Weights of a small GPT-style language model, trained from scratch on English Wikipedia: 13 layers, 272M tokens.
MLP neurons of a small language model. Each row is named by its layer, matrix (down: output weights) and neuron, and shows model dimensions 272-367. Each number is 500 + 25 x the weight over its row's rms, rounded and kept within 0 to 999. Numbers have three digits each.
A block is one neuron, or neurons of one layer that tend to fire together. After each block is what it responds to, as a language model described it from the Wikipedia text at the highest values.

L9.down156:504462509455516508543483524511498502521481522503521485526548489506505515447502550495543547506501511490496485483481514509521492467497531493452494503522525478481520504507538479505487512502462518474524494527541525512472479533504500469528527503494493518521507523479506467470540493476520519485
L9.down400:489486492475520509480497500512522530462496507476485472479482482483511494514499475496463570519555511516497501526459476468470522435502471537490504474522534494527509514482492518491479489477486504523533504499452534506472495518557506467495493546503461522458497497529476523490508491529456470476
L9.down996:480462473474521529498509503499512501515466494556503497525468486513495478479479555457511451506493511499476543486526539483546527492504498511538501487494514495495532516516553482492509520484503501496492492489495494535521464517442489559496505533527507476493503486495484519504496465532515533501
L9.down1098:490495485538495500481522486472504525449479471530540518513518483506531531484509489499531575533536521482526496491487532503456487505509467496518465495523507506476490503509521497503475503493489498481498483508515469500467469520516452461474565487499525539527512496450469536500482495500459483460
After-name phrase boundaries. Fires on the token right after a name or title ends, mostly commas and the start of the next word, as in "ZIB 2," "Fluid Mosaic Model," "EMI causing," "UK Albums."

L7.down230:492551467511470501493489458498559489496469498527470510508514515481442503498490530492479573488489538490524517539462471475520473493504483475492487524459538476475486500526526466530506458480480533482499494488490556517521574497534495481490481525489524502464493479507519505491466496528487486541
L7.down627:475531495483465509469455501505474517505513485456486466464518476523501545486509515492471553486493483484488516497439490495511489519476550534438564520522480525484487484493469466490491519521488521500489502483462481511527486505485512490519490502453485469492497498501531495528468485464469514503
L7.down657:482495468477486489476499473524484499534529491491518498546535536460480494532462494498478559503507531530532501534521504486481486492517491478512510492486488500506497505476509451506464473526520525505485489508490519523509528518505474452502520511493494462481479495515498532492482497510477503509
L7.down881:452512478506440472443491504510512553477503518552544460504522495500464522511486514440511505456507487470446521518511495498554489553480465464497512463509515487518487510504538535490518559535525512501541496490451518518515448463485533518531481486475516516499518523493463500530538471498504539528
Clause-boundary comma after phrases. Commas, and sometimes on, in, to or from, right after a complete noun phrase or date that closes a main clause in narrative prose, e.g. "released on June 12,", "founded in 1891,", "Mystic Records,".

L9.down417:501479462490518487486462521489494534476484489499497509499481487513479509557502494499472497497508461525460519478516527506498499517474505543491466519508547490488511528458531465465496525493481525489490534542506495521503513473490542483551515538495464494509461468529505487472510489521495493510
L9.down437:527508501506503457493501548484481525491495468511533530470469504520531522489471494515545432489509516514477471509520544498507486528562485517597488476480515526553490523439489492500478527514519500486477527482490488480443462514483488527564493473486499542442525510487532428488522485442536467499
L9.down606:516483456499510500491505499513496488491506457504491522466512490484494514475508498474504549456544582499455504530512495521517515490455482557519489499456491518537478568518513461522489491511478522481515503544490539497470484517451550497492491518490521462523512474522512504482530489509528507469
L9.down712:496483463501529476491470513490488497497457505468479492512486498503464459478544462513531495497501469486556496492480493497508498482511540509502499492530494474494501492494521467523511481541512452476446502520515450505475512546511495487495528488488496484481523537479524515514500486468497518517
Compound-joining hyphens. Hyphens and similar joiners inside compound names or modifiers, mostly in names and tables, such as Jalal-Abad, Jean-Louis, Hollywood-based; weaker on opening quotes, Mc, and apostrophes.

L6.down104:501514435468518477488540552521522499501492561485519482488473499501501494452492527480526503540521522509482487504515496481538543526516478496537479478516546492506508523496499498519489464552499527505451505499481476472486470460450512495535527528493543510499499530511460478471505459545488510490
Mid-word hyphens and pieces. Hyphens joining compound words such as in-universe, cross-party and self-taught, also slashes, and mid-word endings like inspi·red, comple·ted.

L7.down225:515524482509474469495499524475487455510448558541476465548524511542507505518496472481491565471484482497478468528473471508503514499470467494503487483538501516495547483503530505513529501542505557531522477510537520477525480488524503457483474442477468510461548509545498492511477480490495545505
L7.down311:485496510537463463502501524510515469481512499490497504513452515503541460442499496507515534488546545499480530518539489516546513492517515498527486476477530496499498485507504508510496529493500471518518501462519535506472494512476488532517488508489457490495519504521496488517456471508464522518
L7.down560:517484487515506478497479483510555502494532533516513487474429506508474491538498490490479411503526513523516537440457474507484468491545481515526493496495514486478528476505478554491520524469509491483485494509489469490522473481444513462451483500497511542539505464491482486521540525513499487506
L7.down960:477525484499470488505542467510526483501504509492469515495498476504486495528471560508502537514535507497476497488534515467558522482542475466507447464475557508517521479511467505519460457515488504477485506474509522479541451491470530520483516457520516510472504488539537452493518459495529516490
Compound-word joining hyphens. Hyphens, and sometimes spaces or commas, right after a word that a following word attaches to, such as fire-escape, blues-loving, top-ten.

L6.down773:513519519473506494506502489500490470488456517454522463435500548489538507499522466474537567500523489499480540502511519529520486512492507484499513523474485482449521534493485488488477518530495511504544501486521514527530483508530497500509537503551444565476479504487485531494541492507501464472
Year completions. The year or year-ending piece right after "19", "20", "In" or a month, e.g. 19|85, In 2005, December 2019; also pieces after "in", as in in|f|luence.

L9.down220:486474462531509492470516478476466497488479474472462498491504526481510495524545493498482547517456506459472477513516510523477510546459501505464521489461504474498517531501563493504497442523516481489528506514491441499494479482515505498475508504512457470507485525532491529503479445490518511523
L9.down818:503478498532539490452500500490500480506504467457540498497468465510522547514513470473504555520537531507503513478535534505510493518513498536490498509507497493482483530460504507453488494466489526469508473457492509476480493490495544497511539514561537499487526493516452529513509521472482464490
L9.down904:471526496475495505521565522463494494454540523490523516489489462480480528443516501527556595518522464457459516492488516524461480515463497508477485556516506496509488516533494523495516485475509491465515504524508482531483454499493488508493471488513503515526457508503514482529495511506495488516
L9.down970:478469517508532475472470525499545517512510516474486506444525508495485534491499513507510501491491496484486502475504518540528477493478488494538502510517483451506499548528511525469485511499504512515516492483515467533466503486516495512479504519492542515467498500506517502498520515469487528475
Year digits after 19. Two-digit endings of years split after 19, like 1960s, 1939, 1987; weaker on narrative verbs after a subject (debuted, moved, said).

L6.down661:502520463507504514490515576520489479479524504466562493472466472504462471489515525464483515496531511516480494483486516519545504467505538485473469451493494514514496497482524510500484455533517470534460520519489522487503514460498511469498507468467498542485503506465474519502509530511513488435
Letter A token. The token A or a, either as the article a or as a capitalized word-start piece such as A-ha, A Levels, Austria, Ashland.

L7.down206:499495513469486497522535523463526516471500483513509504485482472512563481515555495518493539469494502476494501480490499535532525510524517471514509463493491506495508503469487528489500528506543494495498494515496469480511523461486486478471552512500496536502458506463463559509500518496463508493
L7.down217:498509487499502478499498515508497541469504527514483472517485543503540545527499525522556528495488574487482503455476519468511466509540487525524505507489507498499519485465470522485491490476467482537474519480473539509554491521505503495515493508529515493494500532482518490479496474476536488514
L7.down647:473500497517509515496497430459504479474535476537506496473497520510522477454535520469546472473520497528501510493510489512511472504463505476512493518486480475524496471504500511479528549479464527495506472529458498496517450489484505498512498511504504479472490521540489474489510520476495536510
L7.down826:530494512501482472530462491495510533433507483500520480455470504511498525490470502506537498541479544493493504481474511509515536470491481518510507479471488469480542492496526462539483472464516500542455484505464497500509497493469510501520521494477483499471505538540482478452448514506509491533
Indefinite article "a". The article " a" after prepositions or verbs in running biographical or descriptive prose, as in "with a group", "As a child", "is a species"; also some mid-word pieces such as "li" in relief.

L9.down76:461543512458501523472500504518513477499521515488494453458466569492475470497479501464512544527487462483503531496492467523497541522522438508489530497486540508509473524531446486521526503477493464508509509480526482513479503501431471533479501515486507454505472468504496505488473540491467473514
L9.down202:481480439524458514514478476516500525517492538489489522502481496481478491486476494464488545494439494507471475481514475535509474490549499481516509480506476502475478517498523506509479518499485519463433474490460469483463527507504494486491457512504465476500487488493502494516536478520472449470
L9.down687:466538479533467472525510490491513528505525487486547506545532486511500469521536517470506560462454495495476474495496486499514480508502518513495517441505492468494463536538558494534514490524507508485494508488502506508489534461506501460496470556439484480459520459528536539505496503513479489483
L9.down936:520511506511499500497491481482503474475487480509513488513483516514480497498501470484451583498480480470505490472518476505519521532485542474473527498466487449475520516508499454480582484547523515489489497500481545524476484490479497491522507506510486473476507452489535537490501462471542495472
Mid-word "s" fragment. Mid-word fragments, mostly a single "s" after a short vowel-ending piece, as in explo-s-ion, lo-s-s, philo-s-opher, po-s-sibly; also pri-or-ity, Mo-tor.

L6.down968:464469542497496500490540542562553515500510504500518488502548513489483493475478498493499375471482484465503532509455472496457477521448508499527503501470490491531494493476482492488510494514474539505504496484496509491500487541447492479481470471479531506476529463464489505497505459541510510506
Clause-break commas, "de-" prefix. Commas ending a clause before and, but, which, and the word-initial piece "de" in nouns like devastation, depiction, destruction.

L6.down130:471487475485517490534498475534499480486488496497467502524488500534523474502510470517528546537525524525478523475475516504499521504505523529482530495482519493505494503525540481450520502500507515491467503477493469516487524486508493531521510515473499520511517506476468488500489478532501463488
Mid-word "s" after vowel. Word-internal fragments, mostly a lone "s", that follow a short vowel-ending chunk inside split words and names, e.g. acro-s-s, caucu-s, Rhy-th-mic.

L7.down369:488462512563478480528482498458554514490516527458520472496482550461499516520513475510527545508525538494491529540495478499465538494470489500547504465485510488490466505498518512527524485445507538497494446519500483532502502528525509529507526488441517487479485491497482508545556509495504509528
L7.down455:490462513444488523496468514481497495488423530496500464531466492500526534516475439485489550505529499478481486533501539484484558452509578534471516509500486509438528480529540493530521493547498514464496508497502547474502474529489511515507499555457477458456515540491526506504497477514519491510
L7.down668:498473493495469525509445496502503486486493476488511501492535528554521488453559474460505539524515560472493486423487492488537535481506495516478485480548515423441513499458539487501529499507497488490519559450517487511512520490477457476545506506468495477476478503514532479489474472487458515528
L7.down877:457484502516462488458479478488500521481546474484488525497530482465509526448476516516481529504507536507527536480523471510519481472497517480496469479513511511509457549508531505509498497449449489516477516521441512505494532467454510523499500532517496532528476484483502508506504488513476546542
Mid-word continuation pieces. Second word pieces following a short split-off start like lo, ri or co, especially s in losses, losing, Los Angeles and risk.

L9.down201:526533498488538468508561542501511478467503483510550494499462466507486503490500487537471500481516512498490502494523506522538548528467532460533450491516472544544511517467523463492473484519481500517479486493461492469519513514447487462496527475486466531518511491479481470533535472526494521473
L9.down636:505513499519494470492506488522544456446506482504537518503494452459487475487481479503467462476526544527503525493497492556489495488469500485521469493476527522530533455489503498491515455522480512525523527494483540502546541475481525498469501485521504469513516485444507518512536551528484523486
L9.down699:509532527476531520473480468492506479452499456502508524501495499496504487501483467543451564528482512497480469501515512490516511517520480477453502502492475446486491492455532514484471517482494468519504501526492504516496504467499473470531508476494452464513515512484475483471518536484440483507
L9.down1038:487524522511475511522522493490536503515482516470482509482520508465542482515497511498473514539511480519535534521500502490509500492479505503448504491485517498524550536528495538438508483457478493500503493518482509505514527501514487512545502512546500501523509517500488530564504457508521509500
Token " a" as object. The token " a", as the article or as a word's first piece (a-cademic, a-ccount, a-bove), after a verb or preposition, e.g. "pursuing a", "for a".

L6.down28:524495491484527479504477494497490479515542518449496489519562531503491531492517493486543491494481513509513496530475511500453514554503532462475519515503525512510508482514494538515469504497473478510519526511521485479498478479494520512528509503510508522484520514503504507467496481501488496529
Word-initial "Pa" pieces. The first sub-word piece of a capitalized name split into tokens, mostly "Pa" (Pakistan, Panaji, Pacific), also San, Ta, plus change verbs like became, moved.

L7.down360:526519465492488501504524510508458513471496480538529506509494483469501486464511543480466559524507508512462505482514552513547490530482531498451493494515513511480544510476524478436527523502526515488505512501516514485506516517499502480484495512533498479494484470539503532490513544524505483459
L7.down791:524529454493511471465497532518498539537500480521521462507477523499542492469529518522481568511474522503512516511524512484478515457500496488495481500546448486466520498490515456497478467482529566541507523495517516496489466518480527488506484534525473471491577500530439487488487457481493551503
L7.down851:521499477477502473468526568486497502484464452453521490550488489489523488460516449531503508493498476415511486543527525517472459525490564494459486537562546498523483504511488513480493449490516527533499501546508490497508522523505509497501496521481462447502532525532464500520520484494508485486
L7.down906:497500480528508503485488507508459568469522511493548485487477502460474529521507522501465481516492544502455518511482513459540539512485497501498485497535556494512482538478495511469519505494505521514489487512499500497482497482502548473461513474509521448491523496505489554469504564491504471511
Word-initial fragment tokens. Short one- or two-letter pieces that begin a word split into subword tokens, mostly b, c, st, A, O, as in bridge, block, cm, streets, Arena.

L9.down655:495433457496465444503517495474518535478464494475515478531477540442496522506505463473484559502517468549536548480490502500503545482536484508535488487497546479507528502489512499466522504472507478514492484538468521499495516470467502468496525484505503485512497487498494473525527484501496522497
L9.down678:478479483534524467502513461494484457522493505492523452513527513486497554502554500484460539471472520503473503525528489481466518511528451506555513520508490546485466491524480526464482481482492517497527476487544503539508513494481483527495478525502530464424498519461485518542478500491487508522
L9.down890:468522506499496505501497504545484525467533482489541487533523482506475514512505534518518573548501531458501499471524490513498471511514539529455495482473480497491520499523495491544500540527540483474494525509518491563510500504527529506504494501490442524522509546476479496421497430484501492491
L9.down943:520533529486504524497551523489502435498494492516471502480456461454499481503493533537530545503497501500510481517514520421482545529504455496485463489512500487508511507540486504501530535525508503479479483545516500519496504489544507542478498498516496502515505524551537484488481475556544532511
Word-initial syllable fragments. Short opening word pieces (often consonant+vowel like pa, Sa, ma, Po) that split a word, e.g. painting, payments, Salamanca, mass.